Weights of a small GPT-style language model, trained from scratch on English Wikipedia: 11 layers.
MLP neurons of a small language model. Each row is named by its layer, matrix (gate and up: input weights; down: output weights) and neuron, and shows model dimensions 416-511. Each number is 128 + 24 x the weight over its row's rms, rounded and kept within 0 to 255. A neuron's up and down rows have the sign that makes its largest values positive.
Before each neuron's rows, "fires before" lists the tokens most often just after its 100 highest values on Wikipedia text that the model never trained on.

fires before: "8", "9", "4", "3", "2"
L7.gate1729 [114 172 114 121 142 123  82  81 141 135 151 107 171 141 157 129  74 123 157 120 150 106 140 145 125 160 184 136 120  99 119 129 100 135 120 131 175  91 119 143 124 155 149  84 116 127 155  75 134 107 138 102 170 120 128 134 143  98 143 136 130  86 133 120 147  76  90 148 128 150  89 125 106 132 107 100 103 120 127 123 129 141 112 118  93  74 187 166 116 121 142 102 119 129 102 135]
L7.up1729 [150 130 149 136 116 110 119  99 116 102 112 158 155 147 145 120 134 120 152 107 148 110 155 129 112 133 156  62 110 129 152 121 111  94 144 106 153 112 105 126 132 130 150 102 110 135 103 113 135 100 142  85 130 121 138 132 141  96 147  82 134 157 101 132 152 116 135 161 128 143 173 146 119 136 144  92 107 118 116 135 122 138 142  94 105 132 152 171 104 106  95 130 150 116 140 149]
L7.down1729 [121  94 120 114  95 117 171 114 131 107 153 155 147 137 105 126 180  89 102 125 147 116 132 122 132 126 100 117 151 192 123 123 139 108 166 110 121 157  92 122 121 155 131 144 102 114 125 103 144 117 112 130 119 113 133  94 150 139 102 120 121 141 152  91 122 165 168 179 119 103 138 131 175  98 164  97  98 112 190 133 119 143 106 116 175 120 109 141 149 104 115 138 142 110  84 160]

fires before: "0", "2", "1", "3", "4", "7"
L7.gate1603 [118 113 136 127 150 103  93  96  50 111 138 102 129 131 146 139 100 130 148 130 144 156 127 167 106 169 114 152 121 144 119 120 126 117 135 133 130 101 110 128 142 175 144 109 114 100 138 119 121 108 124 131 149 130 154 108 125 116 107  73  99 157 101 131 101 106 105 167 147 133 105  87 155 179 137 107 102 135 109 117 134 133  74 120 109 127 164 175 121 126 148 140 117 109  76 132]
L7.up1603 [154 151 112 134  98 177  85 119  91 162 109 206 131 149  92 162 118 141 131 126  99 105  71 147 141 193 128  89 114 153 112 154 147 151 136 148 144 157 127 113 102 145 113 143 129 108 118 143 174 193 121 111 132 100 153 121 145 122  77 124 130 152  95 126 147 112 133 151 108 163 122 136  97 132 131 156 115 134 128 127  93 105 113 139 137  91 127 124 111 120 182 128 120 140  96 125]
L7.down1603 [113  99  99 119 103 132 154 128 146 182 140 130 146 143 137 105 132  77 119 113 111 116 125 168 115 129 124 134 115 128 131 174 148 142 107 102 170 114 120 110 160 127 136 149 138 132 150 106 148 127 139 162 104 122 107 153  67 114 129 138 128 136 141  89 118 112 122 110 103 116 114 117 174  98 101 112 119  91 117 101 145 136 135 101 157  96 121 124  72 150  95 139 118 116  75 128]

fires before: "1", "0", "2", "9"
L7.gate1419 [118 138 119  69 139 134 114 111 124  94 118 136  65 137 133 154 112 132 132 125 132 116 117 172 109 152 112 138 117 124 131 131 147 161 128 110 123 110 116 127 177 101 179  61  91 111 144 138 139  89 116 105 157 116 135 140 129 132 145 134 130 124 135 146  95 150 119 107 152 126 111 114 153 127  86 147 136 131  89 135 168 122 132 160 106 109 125 149  99 123 134 111  97 146 151 121]
L7.up1419 [106 181 107  89 137 137 116 129 119  74 106 104 148 156 136  92 167 105 135 154 110 141 132 181 118 160 143 123 117 110 156 126  79  95 149 144 101 161 102  92 166 114 132 159  98 108  98 170 153 115 135 114 180  97 138 154 188 129 105 148 104 117 163 154 140 144 155 140 115 167 157 173  83 152 130 109 124 161 132 108 102 146 144 119 162  84 155  98 138  85 159 128  89 116 124 136]
L7.down1419 [102  99 120 190 138  70 137 168 144 117 140 123 128 163 197 101 173 148 161 137 103  78 144 159 100 142  98 119 141 156 165 137  92 140 135  84 159 118 120 133 175  98 139 128  94 155 127 123 143 147 129 107 111  96 117 108 145 127 152 138 170 112 141 157 136 115 122 122 127 119  97 161 121 122 149 128 101 138 125  97 127 102 107 125 119  97 129 105 163 150 105 134 148 120 156 139]

fires before: "4", "5", "6", "3", "8", "9"
L5.gate561 [102 130 122 121 141  94 152 115 141 113 119  80 112 143 185 116 103 103 201 132 128 135 118 129 134 125 100 138 130 166 115 132  98  85 136 109 136 145  65 112 155 162 129 160 148 120 144 112 166 130 171 132 112 156  99 159 130 133 127 106 133 111 104 133 167 127 118 101 124 160 110 121 144 177 115 119 132 140  91 113 118 145 134 109 146 132 147 158 151 113 149 141 150 122 125 112]
L5.up561 [132 166 128 129  85 116  87 112 103 124 109 130 138 114 143 130 125 127 148 102 151 178 104 105  99 162 144 211 158 105 191 129 113 123 136 116 141 128 120 127 154 146 122 117  94 105 131 129 153 142 142 122 123 107 136 131 114 133 140 164 129 145 147 163 149 135 128 151 130 106 130  89 132 150 113 131 170 104 143 101 133 143 112 159 125 124 114 150 121 147 138 144 119 105 147 136]
L5.down561 [118 113 129 116  87 110 131 135 138 104 150 111 127 125 128 140 123 125 130 122 162  97 143 145 112 136 111 128  67 160 142 145 134 110 136 138 108  95 138 108 104 121 156 159 108 137 130  93 101 136 160 107 111 143 117 126 136 143  81 137 113 130 102 121 109 125 116 116 139 128 133 130 149 141 140 128  92 130 119 126 105 164 124 158 125 121 134 118 115 151 108 130 129 113 132 164]

fires before: "9", "5", "8", "6", "7", "3"
L5.gate595 [147 125 121 158 139 138 105 175 120 139 170 110 102  93 127 150 141  79 164 108 141 109 136 151 122 108 122 157 157  99 130 140 116 138 149 104 134 101 123 126 168 139 145 155 109  96 166  77  63 142 115 108 136 125 119  85 168 142  86 125 163 139 134 115 127 183 128 139 145  94 145 133  80 156 116 116  87 164 174 131  73 125 160  95 136 111 132 126 135 131 140 108 137 119 116 111]
L5.up595 [128 125 135 120 147 104 153 139 128 109 145 159 127 114 127 120 135  97 156 129 114 150 157 115 104 157 119 152 136 159 169 104 184  61 135 143 139 124 145 151 138 144 115 136 106 131  99 145 137 123 149  86 123 144 115 110 130 116 153 110 122 142 175 118  78  67 121 111 135 134 123 135 131 100 106 120  93 119 123 108 134 104 143 114 137 161  64 110 125 109 143 133 165 119 125 138]
L5.down595 [139 126 152  99 112 114 175 118 100 104 117 132 138  96 110 128 149  98 139  96 187 116 165  86 114 109 127 111 113 125 122 119  96  89 109 140 130 123 130 147 116 128 137 152 125 141 135 119 138  70 136 102 109 167 148 151 133  91 147 138  62 115 153  97 167 153 114 100 111 139 110 120 119 175 117 121 151 133 103 156 135 133 106 140  88 174 122 158  84 113 162 122 137 146 114 101]

fires before: "1", "2", "0", "9", "4", "3"
L7.gate1008 [164 130 126 131 103  68  84 115 123 127 153  88 126 130 187 146 128 155 160 138 125 114  77 140  99  60 140 141 141 124 151 119 117 180 144 116 143 141 128 167 149 130  98 115 123 131 153  98 123 140 147 150 127 155 121 103 153 103  97 107 143 138  80 140 123 132 110 132 130 120 112 147 117  94 102 109 121 122 121 140 124 132 108 138 123 143 103 135 139 133 157 151 158 145 127  96]
L7.up1008 [ 92 103  94 120 100  99 133 146 107 134 137  97 127 104 172 144 164 143 117 143 145  99 116 135 111  80 143 169 135 150 162 114 142 118 127  80 113 137 122 149 137 130 105 148 121 156  65 144  71 137  98 149 124 103 165  87 134 155 134 146 139 140 141  83 111  85 106 153 166  93 131 111 109 150 122 143 127 114 181 104 165 106 164 151 137  98 116 160 113 138 118 128 124 143 126 108]
L7.down1008 [144 106 150 154 112  92 146  81 134 133 127 158 145 148 145 123 160 134 127  92 127 117  87 103 133 133 120 120 125 166 125 152  91  86  89 130 106 137 125 119 121 128 152 118 128 127 184 153 154 153 141 121  83 129 131 144 130 132 143 125  94 116 108 129 120 129 102  89 118 143 109 137 123 158 151 151 103 120 154 154 106 112 138 128 123 124  91 138 141 132  98 130 134 155 102 139]

fires before: "1", "2", "3", "4", "5", "9"
L7.gate1450 [166 135 142 167 159 105 156 133 139 130 114 135 100 134 147 176  95 142 121 141 189 122 103 129 141 150 121 129 128 146 157 114 126 146 143 117 132 122 162 150 123  98 144 108 121 117 168 131 115 121 104 117 133 120 124  87 161 118 117 131 120 147  94 143 187 115 149 152 117 174 134 144 141 152 118  96 159  99  73 108 111 160 122 135  95 152 107 141  88 134 143 154 152 153 134 126]
L7.up1450 [105 128 102 155 122 133 151 126 135 152 186 161 141 150 125 142 106 174 123 109 120 132 128 147 135 126 102 111 157 129 171 128  87 134 101 130 151 152  80 148 106 103 127 107  91 104  74 126 100 124 101 103 124 144 131 115 135 140 155 157 152 139 133 108 118 107  98 120 148 105  69 137 169 148 132 147 126 103 143 137 121 150 144 133 135 123 118 110 131 106 163 120 143 116 129 148]
L7.down1450 [112 140 114 160 142 145 136 144 146 171 124 141 158 131 147  93 133 132 116 102 119  74 132 106 115 138 145 109 113 149 137 120 150 140 129 163 117 124 151 176 109 135 105 142 152 121 135 153 152 139 139 128 129 111 119 128 137 122 159 157 134 162 133  89  85  85 122 127  91 147 126 155 129 134 114 150 110 109 114 162  99 122 129 156 121  71 100 108 141 172  90 106 124 114 135 127]

fires before: "1", "3", "6", "7", "2"
L7.gate1147 [130 164 111 115 130 116 126 138 144 145 169  91 179 143 109 149 166 109 118 114 154 152 147 107 130 149 152 118  93 157 102 112 137 102 148 155  98 146 148 152 140  67 141 108 123  96 132 142  93 113 112 152 124  95 103 150 111  80 126 165 178 126 139 149 181 106 117 125 111 110 107 128  92 116 108 139 135 133 176 129 126 147 118 158 135 125 149 108 110 118 222 119  66  94  88 149]
L7.up1147 [117  84 129 151  69 120 166 153 127 106 101 130 148 107 169 140  72 137 122 112 140 159 145  97 162 144 141  98 115 126 143 118 169 150 137 113 121 114 121 119 149 108 133 123 125 128 126 139 164 117 139 138 121  91 134 145 138 134 120 148 175  90 110 160 167 158 124 139 146  60 101  75  91  99 115 120 109 151 128 134 135 171 131 130 104 110 158 167 121 145 129 100 139  95 139 150]
L7.down1147 [180 139 103 141 109 141 143 109 135 123  99 158 124 134 126 156 136 142 121  51 100 148  53 112 144 165  99 121  90 117 108 151 136 132 149 143 120 137 174 157 137  89 121  76 132 115 112 122  90  93 145 115 103 148 129 125  97 116 147 118 128 124 140 144 132  96  91 143  88  95 145  89 135 108 148 129 105 135 157 133  95 127 147 101 142  76 148 150 150 122 149 113 130 109 157  67]

fires before: "2", "0", "1"
L5.gate1706 [147 123 119  88 146 133  91 122 156 145  93  40 147 141 130 121 158 112 141 142 160 138 136 139 115 181  99 128  93 126  74 136 139 110 142 100 132 121 156 139 143 108 154  87 127 137 116 132 127  88  79 137 106  86 118 114 125 120 130 135 132 123  87 150 124 127 128 171 163 118 118  50 140 136  74 109 148 106 117 139 127 123 110 122 120 158 168 116 116  90 127 108 142 143 141 117]
L5.up1706 [192 145 127 108 113 113 122 150 144  87 116  87  97 112 128 125  89  92 152 128  93 114 121 118 139 140 129 173 152 112 101 143 143 156 149 120 149 116 105 131 126 144 136 105  72  96 105 113 146 113  80 107 107 106 142  65 129 127 114 132 121 124 138 107 145 149 152 146 130  85 148 136 115  84 151 102 119 113 164 130  72 128 175  89 134 119 149 139 121  81 115 146 111 136 103 157]
L5.down1706 [136 129 121 119 131 125 108 114 108 150 110 143 115 151 157 154 132  77 111 139 123 136  97 152 126 137 124 102 138 119 155 111 118 128 135 117 108 166 110 102 165 111 116 120  77  85 111 133 130 101 107  84 121 126 108 131 117 114  93 142 120 121 139 146 137 137 114 145 136 122 122 133 128 149  95 121  84  93 164 119 124 129 151 133 137 151 161 124 156 119 118 131 111 142  86 148]

fires before: " |", "0", "1", "2", "8"
L5.gate303 [ 99 103 154 155 135 113 117 117 102 158 180  88 151  90 149 127 112 114 123 107 115 122 118 100 142 123  95 142 119 122 100 135 134 118 124 147 140 136  90 128 129 172 111 132 167  79  79 117 105 114 153 133 135 100 127 145 130 122 146 126 157 146 110 106 120 144 127 118 189 145 156 116  73 121 120 160 144 121  93  89 144 140 169 116 144 100 145  87 115 100 143 137 129 102 153 114]
L5.up303 [138 137 155 166 157 147  88 148 150 124 110 113 137 110 132 183 113 130 116 125 159  96  96 137 125 120 111 147 157 146 117 160 116 162 141 113 130 120 147 109 101 123 128 128 116 137 125 188 168 157 108 117 146 109 133 167 143 136 132 119  90 129  97 125 130 146 187 141 154 116 123 145 154 168 153 130  97 143 136 143 142 134 158 130 151  91 114  95 130 133 148 119 109  87  96 113]
L5.down303 [137 124 186 150 109 105 127 129 158 159 124 115 106 125 116 141 141  94 144 110 118 132 113 122  81 159 140 131 130 154 161 188 114 116 111 109 102 114 104 129 134 165 112 122 122 123 138 100 145 128 161 125 137 129 186 126 131 117  93 157 120  72 119 105 117 140 130 120 160 151 140 106 141 134 135 178 188 119 114 128 118 132 128 133 104 129 121 124 133 146  90 118 116 142 137 136]